Weights of a small GPT-style language model, trained from scratch on English Wikipedia.
Size: 14 layers, width 192, MLP 448 GeGLU.
Architecture: rotary positions, no biases in attention or MLP, normalized queries and keys, capped logits.
Training: a variant of Muon for these matrices, 3498 steps.
MLP neurons of a small language model. Each row is named by its layer, matrix (gate and up: input weights) and neuron, and shows model dimensions 80-143. Each number is 200 + 40 x the weight over its row's rms, rounded and kept within 0 to 999. A neuron's up and down rows have the sign that makes its largest values positive.
After each neuron's rows, "fires in" lists the words (lower case) most often at its 100 highest values on Wikipedia text that the model never trained on.

L5.gate384,202,132,164,211,226,230,225,242,248,140,229,218,197,202,184,221,195,128,182,154,192,229,214,144,202,238,215,167,148,177,166,108,210,183,209,243,216,209,214,168,234,247,187,191,233,205,182,219,236,119,113,252,220,167,125,211,230,118,232,232,225,260,175,241
L5.up384,276,157,195,173,149,135,177,84,235,203,182,180,147,167,115,176,193,176,228,261,202,220,157,193,188,148,184,146,156,175,253,218,187,137,175,173,136,183,145,224,207,160,175,206,189,188,179,238,212,222,242,187,209,173,224,189,197,194,228,214,91,139,290,203
fires in: "a", "n", "an", "awarded"

L3.gate151,182,168,208,210,174,163,230,194,281,265,195,276,182,201,172,116,202,163,179,260,226,181,208,168,181,181,222,219,209,233,188,208,170,175,218,187,90,163,195,136,252,246,145,202,197,194,235,225,214,188,234,256,180,282,254,241,224,222,188,287,251,213,235,156
L3.up151,146,222,197,150,169,206,202,109,114,223,130,183,137,174,181,138,169,152,224,237,202,257,145,157,258,134,181,238,203,193,217,185,190,185,143,192,244,200,212,226,151,275,149,209,236,161,220,161,219,162,153,194,218,202,213,244,191,190,238,160,223,180,271,177
fires in: "a"

L6.gate107,212,226,170,133,181,157,179,201,235,224,200,222,160,224,185,257,121,252,103,210,168,224,192,144,209,191,265,194,229,150,175,176,191,206,159,231,228,236,178,241,213,189,232,173,214,229,250,210,203,190,207,152,241,194,214,171,247,260,197,144,211,214,220,174
L6.up107,187,187,215,178,114,269,169,161,219,192,179,194,142,205,189,205,213,232,258,173,242,184,295,205,263,202,234,221,195,195,262,200,180,200,215,202,186,171,189,270,202,179,163,181,252,220,200,150,207,177,167,240,185,182,197,277,168,152,200,140,205,207,260,224
fires in: "in"

L5.gate58,179,167,243,264,251,191,220,235,181,201,218,234,186,158,107,168,204,208,187,192,205,154,157,221,195,239,210,217,239,149,229,320,231,200,143,206,133,226,159,240,166,195,204,221,230,259,188,169,176,198,166,211,142,156,152,168,230,258,186,143,189,228,180,253
L5.up58,171,176,260,235,253,269,231,204,158,158,222,171,242,168,112,195,172,199,253,236,241,116,166,198,235,202,209,208,199,158,204,312,189,180,194,149,199,244,219,201,200,216,173,182,212,195,165,196,243,159,175,222,220,162,189,165,202,186,197,166,262,243,174,223
fires in: "is", "issues"

L5.gate360,240,200,135,173,261,242,123,201,158,230,215,225,173,244,213,213,203,154,179,154,230,211,196,211,184,213,200,258,274,247,240,199,168,231,277,223,230,220,230,143,145,158,216,223,275,201,137,128,177,201,221,181,154,265,202,281,180,203,176,168,188,232,137,231
L5.up360,177,160,237,162,179,216,228,228,219,229,234,200,144,126,180,175,193,257,187,204,210,216,137,213,206,211,273,242,197,205,163,108,190,197,176,192,288,174,212,241,122,184,250,199,164,220,196,162,273,235,185,201,198,135,220,153,211,112,242,215,200,135,161,253
fires in: "there", "they", "you", "joe", "yes"

L2.gate439,131,164,286,334,211,139,219,240,163,193,201,274,158,186,185,140,193,163,206,160,245,168,192,215,207,199,200,258,203,188,146,229,187,271,157,174,176,143,261,209,192,178,219,177,195,178,215,239,209,219,129,167,137,179,191,209,180,257,193,163,176,207,226,105
L2.up439,243,174,200,173,284,195,225,195,177,193,219,182,166,175,248,142,251,243,183,180,234,223,160,202,207,171,191,194,197,194,251,236,158,186,199,226,166,221,198,217,131,187,178,169,177,229,174,190,219,198,152,204,191,196,63,176,194,250,267,199,193,210,237,249
fires in: "work", "written", "works", "worked", "writer", "writing"

L2.gate70,193,247,203,207,156,189,214,170,174,169,221,223,316,214,228,185,189,138,209,253,185,222,197,216,198,163,235,212,172,185,153,246,142,236,209,178,234,238,228,181,170,204,168,223,239,222,149,129,210,238,217,149,171,262,102,240,207,160,225,182,211,214,243,206
L2.up70,216,248,227,191,164,159,222,210,190,139,204,195,250,205,272,121,233,141,203,239,230,185,155,244,155,194,189,175,229,214,149,258,123,218,220,273,206,218,201,164,144,230,154,126,238,229,133,151,182,243,272,253,184,176,179,205,211,170,224,189,263,216,205,225
fires in: "years", "season", "year", "team", "film"

L7.gate245,219,185,151,249,150,222,226,258,296,148,182,161,214,171,264,126,196,192,233,211,218,199,202,222,207,213,255,170,220,165,221,238,196,226,189,216,192,248,197,212,170,162,226,165,204,224,204,274,206,203,230,206,190,284,176,283,212,231,190,221,163,162,138,139
L7.up245,277,147,189,312,204,241,165,141,263,149,165,233,204,194,219,179,205,223,181,193,102,182,218,172,206,149,210,186,168,247,225,150,120,227,198,184,227,136,282,195,216,148,187,180,209,136,262,89,186,167,142,216,217,155,176,201,146,223,274,215,193,212,124,222
fires in: "at", "for", "on", "of"

L6.gate188,187,163,192,160,180,216,159,192,170,199,235,239,234,232,178,225,195,239,248,212,173,237,191,175,191,206,290,190,219,218,203,114,200,194,172,223,204,238,268,306,177,159,164,130,165,144,159,165,233,228,240,181,184,184,150,195,143,235,197,216,214,217,148,217
L6.up188,176,148,195,130,154,187,203,333,190,195,204,250,229,223,212,227,243,207,232,217,244,133,213,123,198,250,241,141,213,216,274,171,165,186,185,227,165,221,179,196,224,190,210,113,234,135,190,174,225,212,193,234,198,206,151,193,198,160,213,191,211,167,159,202
fires in: "during", "after", "until", "in", "on"

L6.gate438,281,156,186,185,192,231,172,225,194,185,183,219,205,185,194,140,260,148,164,148,143,164,197,248,218,286,180,171,197,118,206,243,219,139,180,230,233,188,215,200,192,129,165,172,143,136,267,168,191,193,212,179,211,195,213,181,256,209,70,222,111,275,214,218
L6.up438,248,202,235,156,214,148,131,228,179,224,210,185,164,223,236,248,214,182,224,264,246,205,257,194,251,121,225,187,182,228,138,177,213,172,236,230,207,192,229,242,220,260,165,276,263,258,89,100,194,214,161,184,180,196,141,265,233,184,118,227,226,230,189,189
fires in: "national", "football", "footballer", "basketball"

L10.gate430,178,124,136,253,180,208,263,249,206,203,196,218,212,310,225,131,180,247,195,196,192,233,249,210,199,209,214,190,188,128,198,252,176,214,162,197,223,157,166,221,182,187,138,201,192,238,171,124,223,157,194,244,174,151,214,239,203,218,169,238,227,170,220,183
L10.up430,251,131,172,217,237,203,220,181,224,233,226,162,166,203,221,113,154,127,214,209,134,216,173,172,240,110,182,202,208,200,172,268,209,167,168,183,136,158,172,199,264,122,116,210,215,142,219,157,305,251,211,159,151,231,149,143,167,249,186,176,191,190,221,176
fires in: "for", "as", "a"

L2.gate161,245,123,172,181,246,186,289,193,206,218,195,194,212,170,231,182,202,256,140,190,171,181,151,164,226,172,222,137,163,208,223,255,200,158,95,230,238,193,179,200,196,233,208,188,215,202,142,173,177,223,259,237,204,159,225,163,268,201,235,161,225,206,160,186
L2.up161,246,160,218,152,201,112,216,230,209,166,257,177,182,212,191,263,181,242,219,178,147,230,181,202,126,130,164,182,173,186,257,222,157,261,174,158,216,203,205,202,180,255,146,223,164,190,175,251,252,224,238,207,204,208,158,242,197,155,181,212,122,197,216,267
fires in: "several", "love", "include", "above", "coyote", "move"

L3.gate40,182,166,157,131,194,200,243,179,153,266,178,145,255,208,189,220,87,222,190,185,170,231,243,152,204,110,183,137,117,249,213,203,205,236,233,165,169,172,221,212,138,247,239,178,209,260,157,202,107,221,189,189,218,203,210,181,178,144,181,190,226,248,295,186
L3.up40,180,211,146,162,176,179,274,184,152,181,188,132,206,186,146,234,210,247,151,181,153,192,229,226,169,196,232,176,190,231,183,217,148,252,256,196,211,213,168,186,229,241,202,221,251,149,163,223,225,192,225,181,203,264,131,235,198,171,144,153,143,252,163,293
fires in: "like", "love", "taken", "above", "takes", "given"

L3.gate386,242,291,252,243,211,183,185,217,158,236,240,219,171,221,171,207,204,153,185,223,223,258,203,224,229,184,242,218,160,181,144,292,129,137,161,200,288,213,266,198,166,161,244,143,222,213,169,196,220,190,266,193,231,223,178,242,183,182,145,223,195,228,145,231
L3.up386,211,183,244,155,263,190,182,235,184,218,180,129,280,248,182,188,240,188,219,161,176,199,142,280,218,204,239,201,229,201,256,201,177,224,193,222,208,208,242,167,162,180,152,163,142,204,185,192,232,197,152,164,168,195,161,142,234,168,157,151,180,205,264,191
fires in: "film", "series", "album", "university", "team", "albums"

L6.gate44,171,240,201,179,202,241,186,285,159,159,244,184,207,190,184,169,218,178,135,211,183,205,183,187,192,172,233,163,216,220,149,202,223,218,245,187,221,211,190,198,143,121,273,256,199,167,240,209,156,169,219,200,237,280,231,217,282,202,293,221,209,244,240,235
L6.up44,151,205,248,140,174,266,254,239,155,197,231,205,217,171,199,180,199,199,179,183,160,204,117,146,226,220,116,210,218,160,102,190,205,210,289,201,227,185,151,203,203,211,232,190,153,234,140,172,236,194,274,150,208,188,198,197,157,219,176,146,209,128,190,154
fires in: "total", "located", "federal", "location", "liberal", "generation"

L3.gate261,228,216,179,121,165,131,209,267,193,271,248,236,241,242,211,231,178,168,174,159,229,180,210,246,127,171,253,235,180,249,186,178,165,231,124,316,200,163,214,113,213,226,225,260,190,190,185,163,205,233,234,110,221,179,268,244,196,245,109,218,248,199,137,229
L3.up261,175,152,212,171,171,217,227,297,192,249,205,209,237,126,242,190,189,193,135,213,119,153,230,123,199,174,209,215,158,240,194,250,190,207,208,194,267,227,131,178,215,239,124,157,162,199,113,177,210,175,209,188,193,200,170,220,209,224,160,225,190,187,178,190
fires in: "total", "votes", "zone", "medal", "medalist"

L2.gate247,174,153,114,245,199,172,238,235,154,221,261,170,130,252,192,221,210,136,232,221,203,273,213,158,199,139,223,180,178,123,235,199,160,202,254,164,214,196,226,204,262,172,152,149,193,89,154,242,182,172,225,166,188,200,198,223,228,176,149,192,208,309,175,195
L2.up247,242,158,260,268,158,169,192,171,166,214,250,221,177,186,215,186,111,197,221,236,235,213,170,147,196,200,225,218,183,138,217,237,115,215,156,208,174,144,242,201,231,222,147,263,217,208,200,240,246,199,269,178,237,227,102,164,237,179,207,227,266,233,242,242
fires in: "as", "africell", "lost", "satellite", "active", "satellites"

L7.gate33,158,217,185,241,219,201,206,107,248,221,223,175,200,210,166,178,120,174,195,181,254,213,129,249,276,222,199,212,189,189,201,248,198,255,250,225,199,190,173,234,259,166,191,157,148,104,150,146,282,250,166,151,215,195,240,210,201,315,152,222,163,184,178,207
L7.up33,144,171,226,254,211,240,196,156,219,181,187,225,199,204,218,282,231,184,192,170,178,171,234,186,190,178,148,175,174,215,217,251,215,255,214,254,207,128,242,243,270,196,174,200,243,159,168,179,194,281,151,294,197,137,224,154,134,160,136,186,215,141,171,205
fires in: "and", "in"

L3.gate436,129,136,188,154,207,249,210,173,161,183,168,201,214,186,188,197,267,160,176,204,227,157,191,213,100,295,194,246,212,162,151,171,151,264,259,221,61,198,162,201,180,178,232,232,207,223,188,134,238,290,250,271,191,201,240,194,187,228,173,138,85,228,164,178
L3.up436,176,184,207,213,245,193,138,134,189,153,149,224,237,162,240,171,190,213,274,221,228,226,99,168,202,276,256,230,189,210,263,204,174,248,220,221,219,203,157,220,176,203,229,178,277,243,191,170,179,204,126,154,200,171,273,200,156,203,200,249,266,184,159,252
fires in: "are", "area", "is", "areas"

L5.gate406,232,199,194,218,224,197,213,151,220,242,214,262,171,278,174,255,203,178,162,240,154,238,237,246,226,258,261,147,182,223,115,255,218,192,196,207,208,205,171,167,270,311,178,145,238,151,186,226,198,185,215,158,228,277,175,207,180,245,210,216,227,216,234,181
L5.up406,188,203,153,162,220,179,168,139,200,327,206,205,138,239,134,198,230,237,126,249,150,284,240,217,216,173,252,161,219,188,208,250,163,200,123,165,231,188,195,207,254,157,194,143,261,146,193,231,206,128,251,161,243,281,196,230,181,201,221,188,188,187,242,157
fires in: "the", "a"

L6.gate70,190,235,196,245,123,243,224,157,169,280,199,158,191,218,259,192,140,188,180,125,181,165,200,138,199,270,132,188,259,161,136,183,237,128,142,210,211,209,190,149,183,168,190,237,198,214,265,180,207,204,149,210,200,225,243,246,170,203,202,190,174,169,246,209
L6.up70,233,271,246,300,241,187,200,265,173,131,261,226,206,215,205,183,263,195,208,215,179,239,204,128,198,180,220,277,189,127,227,194,213,249,193,254,185,155,240,170,159,276,105,170,165,199,187,194,162,146,144,136,229,216,214,248,189,204,247,186,254,117,219,198
fires in: "history", "technology", "life", "technical", "characters", "character"